Weights of a small transformer language model.
Architecture: no biases in attention or MLP, untied embeddings.
Training: a variant of Adam for these matrices, 258M tokens, 7868 steps.
MLP neurons of a small language model. Each row is named by its layer, matrix (down: output weights) and neuron, and shows model dimensions 0-255. Each number is 500 + 40 x the weight over its row's rms, rounded and kept within 0 to 999. Numbers have three digits each. A neuron's up and down rows have the sign that makes its largest values positive.
After each neuron's rows, "fires before" lists the tokens most often just after its 100 highest values on Wikipedia text that the model never trained on.

L2.down681:524465466514508557525552517519508494510531517517495542530463452472471545424501532507448494448475468517464501446498506556444534427533525541495519564504519478488586493430492540539502430535501469498445452453455482454466463537513500514514523517552516511511438488523503495532485529554523471471579446455453566498475590551573429454500460472449513562488469464518405431449549498562498538469571461450520516510470466485486584506532532552522510465482445455486565485526470523549475561485432481457521523474510489524491542555418471418484544503494482431499472433580442485518505454451445588487534551557482462475553530556488465525493546542477417510513553518532532518535497551542530495502483536513481478486473556510516447538554449557524484435511467510440440459611479480528457544431521457
fires before: "1", "0", "2", " |", ",", "8"

L15.down241:494535584468566485526562530517458560507586478519452520536498541463538483446505460498502477513489522537495509487501444476492515539553508514509560505452510430460466457452436450544568460586487550517587488483481502467486557447500533486458471493504533476464511478508542517464485460418437514483560497485530460495555470544500441476488544529572553440491501522497527509581508557524477497527599511478493483471491560525478479466444573477469511531532496466551498540431524473482466492518460514490456452499513453551523479473435552656449516570587509522521518566487497499571510557445422535473572554499500542533552526461551543535401465520446528428501457436515516490483486534489524548483489517476469512512507403525489533455465498475508603423528435522507483481515481490519510486535508509
fires before: "2", "1", " "

L9.down359:460538524482519451497471509488525545380552440489524500476535594458526475524500517506435555454438525527470479512524453518443492469510456495570482529475547435459455498439476442524510544451582476524486444467497506542463499499499518589496523470572496515462454542413487408538492553599546522456462542518557529485553433457441495481477494456503483529522422429459461491465473519489493542498503482456577525487461444458517527503526493506506517503461517425478452588495437515530526404445538506494576552522472541497479539512482501460459511460551577573529436594482507498506458466479540558462510471485501494510518552468456527489519458570468557432516502457495488485455427491481533501522468522491518453528498509506472481569472388514472487520490550530524581467507574511474530515487461492
fires before: " ", "0", ".", "8"

L2.down466:490476486474467551532444538479530471502507499479501532584501495514489531445445513482525508550515510540488479471515498475429510462503542482569485574539541461482571489480507457544513503474516482457444475557512506418520487495483500444511460469497571561444491544552474549506535494517519390493521429432496443487512516509557477483491481552515516487474426544529510421533584533491402523413475492552564452465463514447541486511454576516495546487485514523459485508518603447450495541550498567520516473615472413456513451487502505480508523521448511528521455478424486493476559532393478527475478505475465490504494508523490483567494528485501445543519532500470500462461487485476511555462531520555427494525429463485518386473481487554522439471474443487467400424505491500500500536413558559
fires before: "4", "2", "7", "3", "8", "5"

L4.down156:460500452489473497451502386434523574449488525445559596409418494502514516485480525570443436498493494443472505500520506452443513438493485454445459461503525465452521484484458499489563449490473493464535470546483516541494465455516461545481436490585495433533503484527440514495498454526473561503539513475502454533454485489570600469456543426465442508550555486501499481553479537504538451592514484428446498493484490477542440454466523499492515555461460433456496563470489519505536500539510574500531603517559497495554415535508517600462504485467549495537501499480476531426497499579460579520462409494487516514541498477544433494518484508485492461454547600527443468524565461472441528489536537524545527514472464491501544487522534534515472476498505497443490549527504476509531510546509495
fires before: " |", " ", " by", ":", "s", "\n"

L13.down160:449516469539472523459536538533443543565496557464494504523543588460462520449507593551454423475459513483412517519498489480488574565486482510532516556526522448480443473518506543454554434495564506490549549475525531574455462547459527446508456502444466494585433549548555556512478479539447449470481483510532515552524456473552450485481492573607515512509466492456500506465435494512523541466497538543587528444453524548481407483404526496521486471517482517500476425522515514514413483473509461504503489443468493489443490468477472496443493492442430447472511523564450527477561540453495488538483496491467568519493524525504511531609501544494503462538495489435510498458492537534544463494426503480556480466440480519478436444562428500465497453511542478584476522463489472512498428495504506
fires before: "3", "1", "0", "4", "2", "5"

L3.down119:539530549524486520431532446485451536445484510543456443474522487469414481563443579508476483522491508451502504491466453507513499496492520512536459504497535426534480528487553504532577493417562513562499516526550558483505499489564541487479538507483529502474513469493505503500509448445431478523441460445504530524482378470487511488472461523442564430470609549537516521495497531445482462540424492506508472520470503556524465476515528530483562541500493466431517522513487490514482499507546497560490498511564524492500491520476610597461487545483461497525489586481480495481503449502469487487517439496465487407464650536532515498470458522478534501542528527530500592491496509558542488547511525530512476500473567516560458530549503576456493567447473502529469558538530541455407582559443438
fires before: "2", "0", "3", "4", "1"

L15.down409:444473518455474492407532504471496552442532539459496503444581572450508514545572474525512460464576477495489520592569556477514473529529528463465553499535418601499499523487527473461480433460519477483488539506541485524502493538467520494456479454520525554470450557561485416543527511522511460515489476515500493506484568488458536492489491424543528479465523595538506499527561516507493494460515480490514494583554487440466459505564453462486549466456520509546499490503434525572477559409436472514475498485508474480561575514445566538476507451473545495460489494558491501445492503476506508516457534467487508559464524470548491483548582452505489446558435480462423513531503534547556493545583522518531529434454477498431493525451577540483471505441483524442493577418487489468460517559533428
fires before: "0", "1", "9"

L4.down399:521460410450467458524508517471444520463471459537543548421507501489485505356498451461432463578520516561529486523474474534470567474468535528535507506468497529457514457499506511502516491530518472432379539453545432517475507495541523566500411559585499489428483452466519515473554505484585475486574574480518504448480490525462535436515449489584514436482494458500469554477400486527483562481477541512563469534527502486473470448504475507485567593480507474519551511530567495494490579524459555505535455538519453482500444516545556473509502541454520552535546448509535467473502551513510452499539480517556446480522584496446410487553445575498536500508487511522526514527529462475488520446516431471552478453500507486496486512525472455530476477513428446484552528492493473520520546460502454
fires before: "0", "1", "5", "6", "3", "9"

L5.down94:507449561521535491586510580489490475501524511557477472484527514537587515339500520494496544508497526504539502479515538480563524534498474536476509470484480539440495466503525454522559462613496524496521566452522469517488438566522508453551506491510533550498503547573512530539582440489530487551498479476507486498458518514494537427509475533528487523538426547483497538471491582498487479505515526518542455514415526553515611529495495532569514579543494554459509414535497481505446520469501550497510512489466522567464514555517505436529509509485526469518514518470428560534443488544453444527590465474456458556456460496511503513402466507524533530509565485577563486487563555534521492532412461510453455528499501501468489508509512463503483516523467512439615532533485437466575503471458530
fires before: "0", "1", "2"

L4.down605:491531555495518487442522456478482517480493474543548553462520600502579535503450524492473437561454515471493518453499518472468488489523517456446487455526465488412511535532481480574518575512440507537509551533553480514469522538534455433418468528483492491548554467494470484492496450472487514531528533495468543492479494511427571496524562445538479488503494437409476533625417504503457482508461481465481468488505492456503462543509440470427493459492588536428514562513554489402507499470475485455570511487526443505441507523496461584560502495502467455530544417485527502444478481474427547438484533529450464471523500523479548472536561521469537504511541506469541597570477515542397533514498500540531475547554542534508476420474512499466567483447523439508488525530493483582544450531515495
fires before: " |", " ", "N"

L7.down258:515540461529465475529483481466545433453400490488530471510536553485574489485478527465546463494504456496560507492449452539484408457546544490523447510540474549557434479496481496474458468461448520571466460499543554502489504465512518534564570579500506493472475460568486551481565521543471541436530486473548460499482469504572489515480454548467532554501543521463512528523516429450508461499498518434445533498433561466500464439585497521549572523448498495531563541462477544468444471513455507495575533498493498535472422489429563477538557504564546493511523550507406487431516516490517453438453480500517462534481464573506428485469507500503583479514462479485469602533511507450437508534531478505505531477493520457441395469537466486480492549474460428461466549435476481518521472465443554
fires before: "9", "2", "1", "°", "5", "4"

L9.down45:495498536520462550464526476491510568533517506457518493493406482571539486733503464440524541506552436505486498541504474530522515477497452541399513509502475574537497506438437528497509520479472522475540526565442489518496517529483438452494393511549446520522478506495462531460483477469463467513551483504482492514533510444540458514519471473464481557464481397537533485521496531493450525499533512467553500517507478476525539488461445534526546502540528525558446541498402519481493526522460486440525505430484475498536456441559560440425506528488425483581461512493482465548438525461545527529516499516518499535499468538523504485568518482493474538566528479486538451434481466521491448486505397480482458421548562470521540490519526503512483499510466524523585487499591478449518530494504518
fires before: "\n", " The", " In", " It", " He"

L11.down109:578514535450503526546519504506454437523494517495506482581531445529544421637524541527517498490529561470498543538498558478513530524447501464499521439477496508538504496482460456517490551477550541518637507482479500479544494474507468483505549479417542477508503595415479485553502485498468447494587506463481428516606539518587517533564515508514564519478520424476500474510488504579523488508448570529540425375500510534493524485539471515509511492485478526518490527531443517487492539507493587477551490553512510498515446511557587528503518513558502551519451456472479478495473502498539573477509525493427501489482535469513481484469526506490519542482451513526495547552481449497530558524401556479470468578504403483444523523538512497509483551518447556471549549496510572507526563551508465
fires before: "\n", "s", " ", " GA"

L3.down464:453474490455526454420497516466519400467530481400478489469515512474501520433512535468524493428491482513540556524476471486487428494479545496515553510451510529489519568428531482485552508490472461532477541488441414494455504494500490540575538538513503534546561514472549611495526527507474482533558464494488495505511477527588596495526497568483520548540525530476482485500481542495518426465502465494492422560458574544512542479582488509500562526513436433485534468457415577500465463523485510445512499520426529504478497503527560401473559553549408513544531481481536494507497530475455480531517511526450514503550491527487463549458410483514485510455494550517573456525506435425449472498466431454481449493481458449496501518487471482435485557476586436534536560524487521568494541474458459
fires before: "2", "1", "3", "0", "4", "9"

L15.down210:520519511504510461492493505517437491441501466488479562542530492540491542402500442480519543499541453517544555518506521477532497469464430498501500544529476456476532499428552465502477467532529468509517456473482499591432520463562465515469489505575480473494543449575496513543530437507543449424443472513508505428476470503478447483550471541460459476528508468441524532547471529542552553510575531521496424488450556421499647541549548438488506577537508428519490498543471522539466536476453515485482488504472453539505505491461526544453552551472521436529530536438487574532469502567530460533505522505454541522463570523517489526482457586469482459493461566506499533469514483441547457498554525452527502559506535503485472484454422587487566439565456430535533511551513428507504537484531575
fires before: "1", "2", " "

L13.down623:459513440487565498505497528484483466517523491502579531494554549467556533578506531518500525449515565547555506428510528465561439509497559469462470507509499469481491443560545498483505455516502513539473485455428487512432457438543509518491604572483455513481514547491535499512556485392533445470522542519534577500515543518467541526524504480516544545552493488499411424454500471540464478459496505558567486554543450545524515553419564515563534437529482507455494488513551547470478361481476449441462476475445566493560485544496512544580571453484506481497457465495492466465552530524542470511507431444559466474530543561468437451475452510472468447494513449565506505541493511504512459497522510554524473462503529521457470430500547531474457491517556522495525575438481449516474527533518565
fires before: "0", " a", " an", " of", "1"

L15.down89:532499543522491557514517503567459479529453501500538532464514520544516453576515569499402499503477551503543550506524483559561463499398498487543490541565483528486443482456449464502473536509492484589475463525437434559498484474553533476526479480544506515450523500565513463505489509519537493494483512528470498413531531512472517524516452480598508518535501460490461455498489489438491516528489482426528443487486537505453494483538557511497531452513555545498518476550535518536499549476441514446465524542504479543509549472451367519540473495501520485529511478486590522540420432495584496443517467583480572533475463487488532513415510512419555509509517493422489467421459467460572465588553504482530460481578444444478485516466483509448541525449484499564484605497469479530570566537521479
fires before: " |", "5", "–"

L2.down425:476521460518444498509512508487472538510488521493557475481470488473542450608494450601576524468515519564492494465436492506465455457480561414469401591518535404504597508448456425564462549458511480507529488471517529562520505448372464466522490524455529525497548495564443547509503515505507474531440463492508486475431518451532468475506457492503597493476466481458534477546562491557498496486504474503497501505459552512506467498494520497515505496559485504457484543506501476526513445512496492498444530503542489473542507475496470624495507531486505436449554443450575472489578555452448510497455539570455551491453502482507490453451527483498468586474502497545578479471490521533473542481478492505445467596486550501555440530465536534505421460478504461503439445563520498465469506547480526
fires before: "5", "3", "0", "9", "4", "7"

L6.down507:530477417499530524511518504462522508511517456563539522484514467472463551475448517526554487461522489534455424528459520544456651520485519510505530524510492464479492476447437508502452530477477474540559561553552474497562497493478477544503514532502502527520519476406512572463482469446496472464523491488502491554492483517542546484481468511460439564473533481512472442504521408472525517569520498502599535479508449468491525526447434518448502480472508463484466476443491485478528483471513468543488538493490533531563508504429410549510533548478503505421508373415489522485448436418532476436414638424436511487458514498474447511480527453539472487508498503548588547503496542489471562475447476484543482448454530464515508452530471535510564508499551543515452499554523475467448500564473461
fires before: " ", " |"

L2.down102:500509471505559494505487440464553591474521547518529551479451503500499412454478533485440444416524449474463509488524527427450461473542524452580512401424492503397505412447486465553520476508469426484511514549544482542530517501471509492430439519449563573532521507500491449456482549511428492487516553485474581559481507508516500455471555442500538522520436569495489517526491517506546549493427551524456478505491548465477418524545446478479474492498580497488507479438505454499497490453564563449499528516440431460523437463551527564518531513478544504421510527482484476530473527470440476509465535487522527526460473435519532557491540521504475495538563465503529596565446480490494547485600544532460472454517453537476476441447524565517452490517491412538505485478492498514492489513517502
fires before: " ", " |"

L4.down132:552440488543560464529492465469424480487527518441514577586547501492431508495483515551508504518509453545488527487491519569486466501484469534549510499457502466502428546536496494469457469506486465563485447456472471495546508503432549471489450483482478466467543463544498461569533563575568532521458563577460466495522456588485535532544463481493524526511475539482437469534444556452446435488455520528474459488448468448418565465527454559501443539489488494548591512459455476452475463522469517485498495532539529533509487572465519490445456467519545479505469504544570516443564489500485561506514489522498486561513563489515528502448474551517550468496489489561401439610554474482477527539521494572512476517537406582482526454503510535497508449502564466463573504539483540496565439470566486
fires before: "5", "0", "9", "2", "6"

L3.down78:463499490515531513482466505476472511563397424527478475509478530487427560634460533565495488503482465478501499524433472540484549511532555527549458503487543439533460522472488540473517608501587487541488452500494547458517524506502540575508474450535455463492453480396519481438432480462508518482435501555511529492565447436496470526577488505549561469526548490558469554514534568494512520536479480448462530468526515521477466529513481485491468481506506586492527525557474512539551545445578445548558505471554441486503566543538523495536508529570488539487543505406496473497454525469478519518515451560507429549499488515519583519523486395501558516483517478519496533502554460559514464481481428484537499480450553518480549501484450456450531571493547529450512420555539497502520512499566486
fires before: "1", " |", "2", " ", "0"

L2.down14:491576547499540428488464492428555494522487555439472440504534467458499553480547610527489497531481505486482468529561455479475462467480519563532511495552452465532514510468529465460442526447557471530481473449513472512431528542507489505527513522538510494496448546539434484573504432503481513447474471525556507461568544496528539521539505527526495509527469506482480505469509548500521444481482469493513532537496500520486463473532533509516514450464519512491455545450482489533512530608451523513532548536430456457448506486478537284499498493518539491496444505468606539501457481497513501511562450533514502515536455489468477470469450531506474473486602495448588497505458500461571532556458482475534561457489484398524521451522554381475476522443502544491490515440515489450443562499493524
fires before: " |", "9", "7", "6", "8", "2"

L15.down133:482499529533515485510523520501492429505558540511588584466577565506430549518538543478470448483495515467523503526484465450461484472529506488508466503486490505517474496562564477499499462506505518479480459492463556558536523470464510518540492454535490562476506491515475409508489494499569581530496515469480485485431503512544491457493529490514515554468521612465500484568526492461424519455477502440460464452522428474443503516513510562483518510478506434492478494490496474542471400459500547536490513620508512509550571556470550526470488527466556560552506448543435522523568495447530505489582566518465509599507607445571514464501503490502497447507510528433420549546496505494518551470494482469558556496518498574388560555520557564519546514458579470510518568512487507473456469478547482
fires before: "0", "6", "4", "1", "9", "2"

L11.down688:499539498545526496470432468518527432537505526530469493485546557487469490430480522562534557508523470427462524476578484522513461476490494482476499556416543399480546508568450565481524547477544457447452467581498491529463508542511470507575573482525550488502480495473511509497533600513463484541499481486524510490470450469517550527460515506481468545549482482494475478545525458511511468456439504487538497537537498487558584579553552546528508517452523502471560516470522447538488486585584513537490545496492424508509476481512551467513553480489457503489546469487460538499486452505496385545477443459504470444478470539516566551492356520476528530522488481475545515526446528466529479516509494518521462544486450535478429441418428479523594555533546464457505558572554453513503522439552538
fires before: "0", "9", "2"

L6.down455:453495456448501456508547477548502550447534522564495528484539523557575500292468493505512496510491522528476475561555492525528486510497482514514496495424469481463568531492522472518562446505476503483502514550523431505446481521552486486447461518523497469468500516480465455540555497601586534511476529552525540538512486518529500551505549513532495489431488498458484445466485474491536496481555489433518485481565436475496473471473433537491540496388563476529514473490502473480490514491528517436459472533514481494501492440493446489486489480461485498592410495515490562524538532545491484493587475558510467521499618498493549471572561505494563442517457424444466557482471453480513554535532451519556468478500513450488469481418538507468453527473516478408489480560458501494561522459435516
fires before: "0", "8", "5", "1", "2"

L7.down619:538487518554507538436524454518442507562503506518479482462508529480493551450514518527438540505503487510541511510494510526444416485427445504570493565532513540526566557492505596539409495434447534556507483511436448495506515528446517492554466443533533513527510461477539534483557479588489461511538469518542470553489522377586481541479469527460561478480556517536455516478550460512536534491522538559514482479529470521531467467509517474517527504474481470459519565472476498498499449518510459496502505453465469535575441503497571396511518500488484452509554515559480555505384456525513403471510466449528511496519497540517524565513534462491486505464421506523476531510455501452524546528496540519531481515443411471592516498438393471506494506496602448437523480525524589458548503486530478
fires before: "2", "1"

L15.down684:428484535496508518536482493556465451504462530473437521467537443464479399446449564525487488491438511450466436540553527509508477542554505471485508483537455522519458548577498409535532499553511501553496431604505450474546494514476553508595481447490495483496515471519549471465480475473488489497517522572516514451492501484560497492427572487473567468549427441487502469398489477524516485468460430499490448534518439498492415494494471488516473601501512506532529451574502529514500503488541455525528519511543541553470514519555574567537480493489485474455480468478557520471482410481528502526554534508469477539534537421506531485459537461539544490473492523494494607513498493566513511542478485589518453548507516453629457429442479524485561426497508505418495490490457512464484518482478527
fires before: "6", "5", "1", "4", "7", "2"

L10.down693:484463570470481448486400490527467447496529550496469490522500520523510425512430485500554583510538513542406533496554479474493522408500475453468589507432502512548535508447556453516534524503568470419464495513499461474554462464449575538442541461531499491477538464431525520444470487513528491550531487499518444490554522490504496533550498464462515528517449455436501526540521605480428509444421557541471506493470408509479549492532487531469515482522519504477577576505510515485508468516548518465483527555520491545459460493573487466525518544517423559488442514536480486506447474549453465464456552541470424502532507461518510503512491402465528462471536463577578563552479519513493580518525451464504496534545524511507462584487449500436486536466410465473484490480494523441517479526548463
fires before: "\n", " be"

L7.down616:518431422519455467433450481572467524498488543493506516535544538489552504405496492446497498495530475471447460512444518514505491554506507435597449501507533487456495482462549468570455488387524544488458506479547520449491514528456500462472447531457467521465465545512450538480551454425479472516453481484470537490433543517478459493510492537516547531541435541473520532483492478526521565461487519528499489505536524398505470611509516510507516578501565462520504517467488562516469519541463499497423460504444504465481475515537543473444437483505487506540526562511464480437557580474510512511426586517532472450522604539606500539537563553498555548544487476513494478492491484442502600520492482455574463547453486504509523514500462561509521433467512469614519524472519555506466516472543472
fires before: "8", "9", "7", "1"

L3.down207:556494470483477489463497521572499437484568502504528478517566505493500514519508521464540542558524477503521456577482457509436498436556460472492504520525513484554575493487475400482497537467463548385405542537464419499481439459526540478475469539520463526485431514493515466490520525469516565485520536454488505485476512516516530461453418488470524477510506489484441441496463535487474524411479556487568506522430445418518476531563606538542525516479525479462473507531484454450560507505555564498488449532553478405492455480474472373483507583514572445556441450513518486477485558508558529494522533495555473490528505472486497608503490514501391520500534534482467491474444465477508522451524494463482523463476532611486503487477540499526483525535416511529452491441497541508506536498469545
fires before: "8", "9", "0", "4", "6", "5"

L13.down466:422516537523528474455451529535571509485502438589421481551552495568460432496487562490438509478442456491463456552543499469584498481533466518476497447541495508543472514575460500511530441510461465506468521418444499478479538509559509535495514567472469504527537476490538511475482531577553519519556544525547523471485520493500474450527527493565510450500476446503459534486510503518527538499513415521453504462566527493459427557490580517491512525486480471512551498516465595491507447445522464537449524523463403509533464416485541491500516433497481458481460445480469541514463599448463457510449464440510548472487559515457453475564587535476460436490482410461481503511519562467519435530474476531478476452490468475610460506491515543463493465539559526483488600520534456526518521523495555
fires before: "2", "1", " the", "0"

L4.down504:460476556376526515421531528516472526511543471471490521430492540493573454467546580476569540497630557550482547527529493540515461448493444575528533492521514438563493462483479535507463560465522492520496473478500520482555464522536475540578472475512464384548546537466485523556469411520476513558466469472491465505517516504484524558508486519461523459499525512470440482486557515414471530513527510520528499473464505562467561549524501493499467535507468488530549454506581500432512486531543538498531506531484522487479491558490519445465497500597432502517523499580586508440447497448531460544475522494461495509531513477488493507536511536555563521493487512520533527526568424519487499524470490530435487541471499435478456431472493447449472531495459497571577457569403517506574442480457510
fires before: "8", "0", " |", "9", "7"

L5.down366:450526490521553522488477543449505439491500468508479543504501528474484505492497416555558510449511564478438419525486516534536500614424556429496523513472489493492497518480536485500493482529510550594502562560476392433531525528438518539459464467586442501502465490533509476402529523542567433448515507477460521503509484498500455536542534524508454440443581514472539499549495408420447554499491506547449453450439528537498538449444499461486557487477541516463502557458554484526494447453519477563512548512485551480538496564534540496530489493457563531481432549493472558420456461500522473474419525459562514542449551518509461479475495439522498540468480497537508465524535477470527518487484441542530386552487475489477544474534535497487597513507520504430465479510548505475471478532494469
fires before: " |", "%", "0", ";", " (", ","

L10.down520:520516481541474473431468424408583460531553529492485525507542522538480430831495472480467507503541503430482499486558457509494459553533505486569536500491469478452454525505496491501507447487482497610504478478497506507517534501506499478431532547473500490481433482531532523488486498482484453442519545517529488536446517541514501531472480484482469561510466503477512557484532452473484524526527528497523526465525513507507458485512435562495461470516509544504489568527492459496530507487491518442528529489519493532540497556507443506484542561485505539564524538520481526499475531470495470454465411470516496474533507531516514465478499501416513481499487446481477550514454481548554516474529466477532526474470461503521424524554525536508492507420497503490501509471558496432484469521559592
fires before: "1", " the", "9", "2", "8", " he"

L13.down120:440542530450446555527478473524494538513520470484515479528526460503534520404507498512542437480568480508472487479481509516512482492423460532468528468447473496607443522483528395521488508562461439466470475510487532541501493502506434479536554498470538519526494458468455458527526510510484489519526567524477454438540592472443530540515552490479469459541553451468499448574511480517502537572565407537451443454545554424462496463454572510420551478512548552459485519520487477579395492455503532480468584442476478581484525445465483582459473469515552541443474445445537486432449524493501477475537467484496556506475577555415507486488572452436444484487508450508455469515491529477558477518503441497532543510517531462472532478506472445462520480447449500524487494544464546492534498518502528
fires before: "0", "1", "na", "2", "ra", "ß"

L10.down587:535483525491466464486573512482450513451515497492559569475574570469506527447424472450505521426565516435472513483562455526506512461459494415427545559507457489482495534506424479447519530580482510462469465568429512472481525527482541547539526476531457464478510483520528529541513556476449580524547587491422518468462531474463505462502481484493458513458546464548515445542434435461548494551483474565460527521485553504497533472515523486478464536413539508493504439453486500587532499535478465510509501438487540511505494490352507502479519473521556489508521499490550528514532507507465552476534559539480502469531469504464442439536536512483525464469501539481475552498546509468429443491467489534548464540499394502553529511476509540432528463506528418529611551472528478559564466528481440
fires before: "\n", " ", " ±%"

L15.down139:528501520537575511549526521567500430550493494516425429613517561484459461507536545553505644470514518523511486526416505464482481492432525475475504548477519525462507593527525510511474537462444470628493506561461463527544508518572543462453462495539496560514476539482494504562428512431444452486533509527484524532540458470495476487498546475496460503490504471532444491467506459503479557564484466493546503507518519541514495517504548497518543607466492504492499513508550472543445506526593492586462477533465500551491501541480484546497529546486461539498516583505453559481480492508512458541482425484483508541540522585499494536475366487483444515463500537516516496481463450461496464505537519409537511430556448479459529545498528526476541473548497527494514547594511537440552526516466486
fires before: "1", "2", "3", "9"

L5.down543:524479507483484497516494443444469505508528518398546529532534523463549479614541546511512452507512468457508476527482455456451478453522518512508481465467534484432514498462464505500509514457470503628482496493493519524547537481472511537510452516466484507512500521600518488568461502501409495500508546444493526536476507471479451521560453495496481521462491480441502468468484438468566465479540470429532495457491544479548498483528519516559501481537487439433503520473469491498503471539471580447475533501493515581480468456517506534488555530461491480466535513553465501492473513446505535439569486468475459569512575487465568533423501441418500522523483503455447491398490499469540490454451524504538533480363480518529438492564497540454403532538512548514427415384458518444495534560490579
fires before: "1", "2", "0", " "

L7.down454:537532460492510519570508502466492445564539524479543527560493501514522532569476518503562436471538506484451468563513521492499517528434453504466533536538469513456471443466467441487582547481429535555504541518431496554485571460573497520446516495553572511545518475484528535553531455436486551505557525543531590538478492497517463554522551464516471465597546538486490461517404448480557473580530465459512496497547529518510512485523511480498500546411503427495514467538505491475488507518540466552530526452513486521494537493461531640542459490445454590461490537420516593505521425534496460503451575432521508497487531506533445464467480561503527547476476474575480559600499528441460524502467513511534521523409474503520511457524491492470520535513498542483525446512478458477499486561511554
fires before: " ", "1", "2"

L5.down629:541545512586528502549464495509536447497480440542475518491454498455467466585450480457494478525516463498503467469485519473552511522481499473437446496480520502485536471482455476497502511504508530563493496591489589628507503518542438481543460515534460581540479531510486496488443480517544481521553530473493603410454504408479531491423511542505529562550458467535520446551427507515570594574504413493566471497556473505501431532434505463461504514495480465545446485534434493517525526537524543482484491480521534522518495449451470472566473540525473511491508456455485554527481409505540538526514480535485457527557562492486497487437514478515532526478493518508516468556504457459535455456511516539483553436520539480639479469535525418429586491519509513405474476511535504464534497535481480
fires before: "2", "1", "s"

L10.down250:537486548526485529504469450474515558500485495543474492516465498543536488805508484456507519536565456458448531502576461461524518469485490478535511541519471508468545528483428551444528535532513535509574496532478493565517551541524445526466459558466482481488467492524479559520564481482461382522514495541455494511518539509479446517474496464532487521499502474478484488457533480509504452535472465491504500497490458501513427518508497528536487456531517512526473516533468533469482527509475475457524523452469509531497467519544554603492548504470482444537478504503462498525537456481426482499523511485538534470440485532543468478508489505427492480517528496494520566464430496508529469501523417537434488497442446488522466591455535448536443438448461521572466533492561462466557481489479524
fires before: "\n", " The", " He", " It", " In"

L2.down56:497534423521451514501503476460494468482455510549509494532446499467519530523476478454540532492476408505498506521465545555465498508523589546499502457514460515461557502412519412490526470481545451475421584488426482486469469478511510479486521535547451567526546473534522491555573499439473488491520545482445495477466536479516476509493498500512547453574468452488546502533525496460486497496436491455577374527513495504513494422462589476507530466526518473489512576505481517484551466527522476427487411478531502561521534464541414434552534514491474430554549501524483562545528515534566534576487574465499516503550540444495450399518481517434494489526485567459458470502447524527557497545557462536599493530495491535522453461429478499493541443503462522474445512445502432546518568515474525
fires before: "1", "0", "2"

L7.down125:461382554520390522571513466481516516459571543503523464504478537577496441517468514549497561518441474517457516510615550522483489534479588478472516554511494462550552509482485437461592571478459513439486514554480448492494446505458470455471427445545523479458556464507486488498517473455434453447529530481501485465534481515570494388500529537524444516509379433408560445581502585497421484525459507469514499526459532483517556437487550494526550422496557467572511442465539504496505472497534526504472528491500511513407527517528469472505500496480473492486464500512511522514513460474472470484532520436475444494506519521473538481510454481505477576482503528494522539483523503467522491476535487408544546491505517521479529550438484514477542505473478551446493527520511526516540484518501606
fires before: "2", "1", "0", "\n", " "

L2.down538:501529428511406478469495533453489438472491547552506496530456496460544526517522453447505504487481468550528476548433555546455495511507558519482468498530483514473550513424525399506537499481506486434435604494438479471451497495518516496525525543527463612502507472547503540590536487491467504495487548480474433451428579491460436514487513501507592453540471469479527536542551498484477535507493496479564409503532484482490490424478560491489542451526508489500534562490437508504520481503545487442500404495538486548510513464453421488560561529453478455553557472521508507494494531534525527520511581439487461540580540448498430433529473499442461514490517551478495509529504520514550509583535466527589550547489513550529435484441500542476538488535484485444426471480473434531557567486460530
fires before: "0", "2", "1"

L5.down58:496516493490451534457493471429499464472560447521531503531569521482562521642489436593439492481507509513579439498471405509540580468501553424518475535500501529500552450430491535501519497476479479549538527558487524451442504474501465514505544515571533522476506456531453534519498534515457544487532518539549494502557541524498492454535506474568467424541474452561504482503481546529463499504495498429540479515531500472495502504527471574495558468453516427406501542517514474471469477483488472461460543447537549564434551513454497559498522469482452481587494510414528451507495498488464542533551521570531475515453537556504460487530510463396500480504536508475530550549533506472491551541509449481523452626504504481448458451538488554534470522532528483517527486515513602508448528508407493
fires before: "0", "1", " ", "9", "2", "4"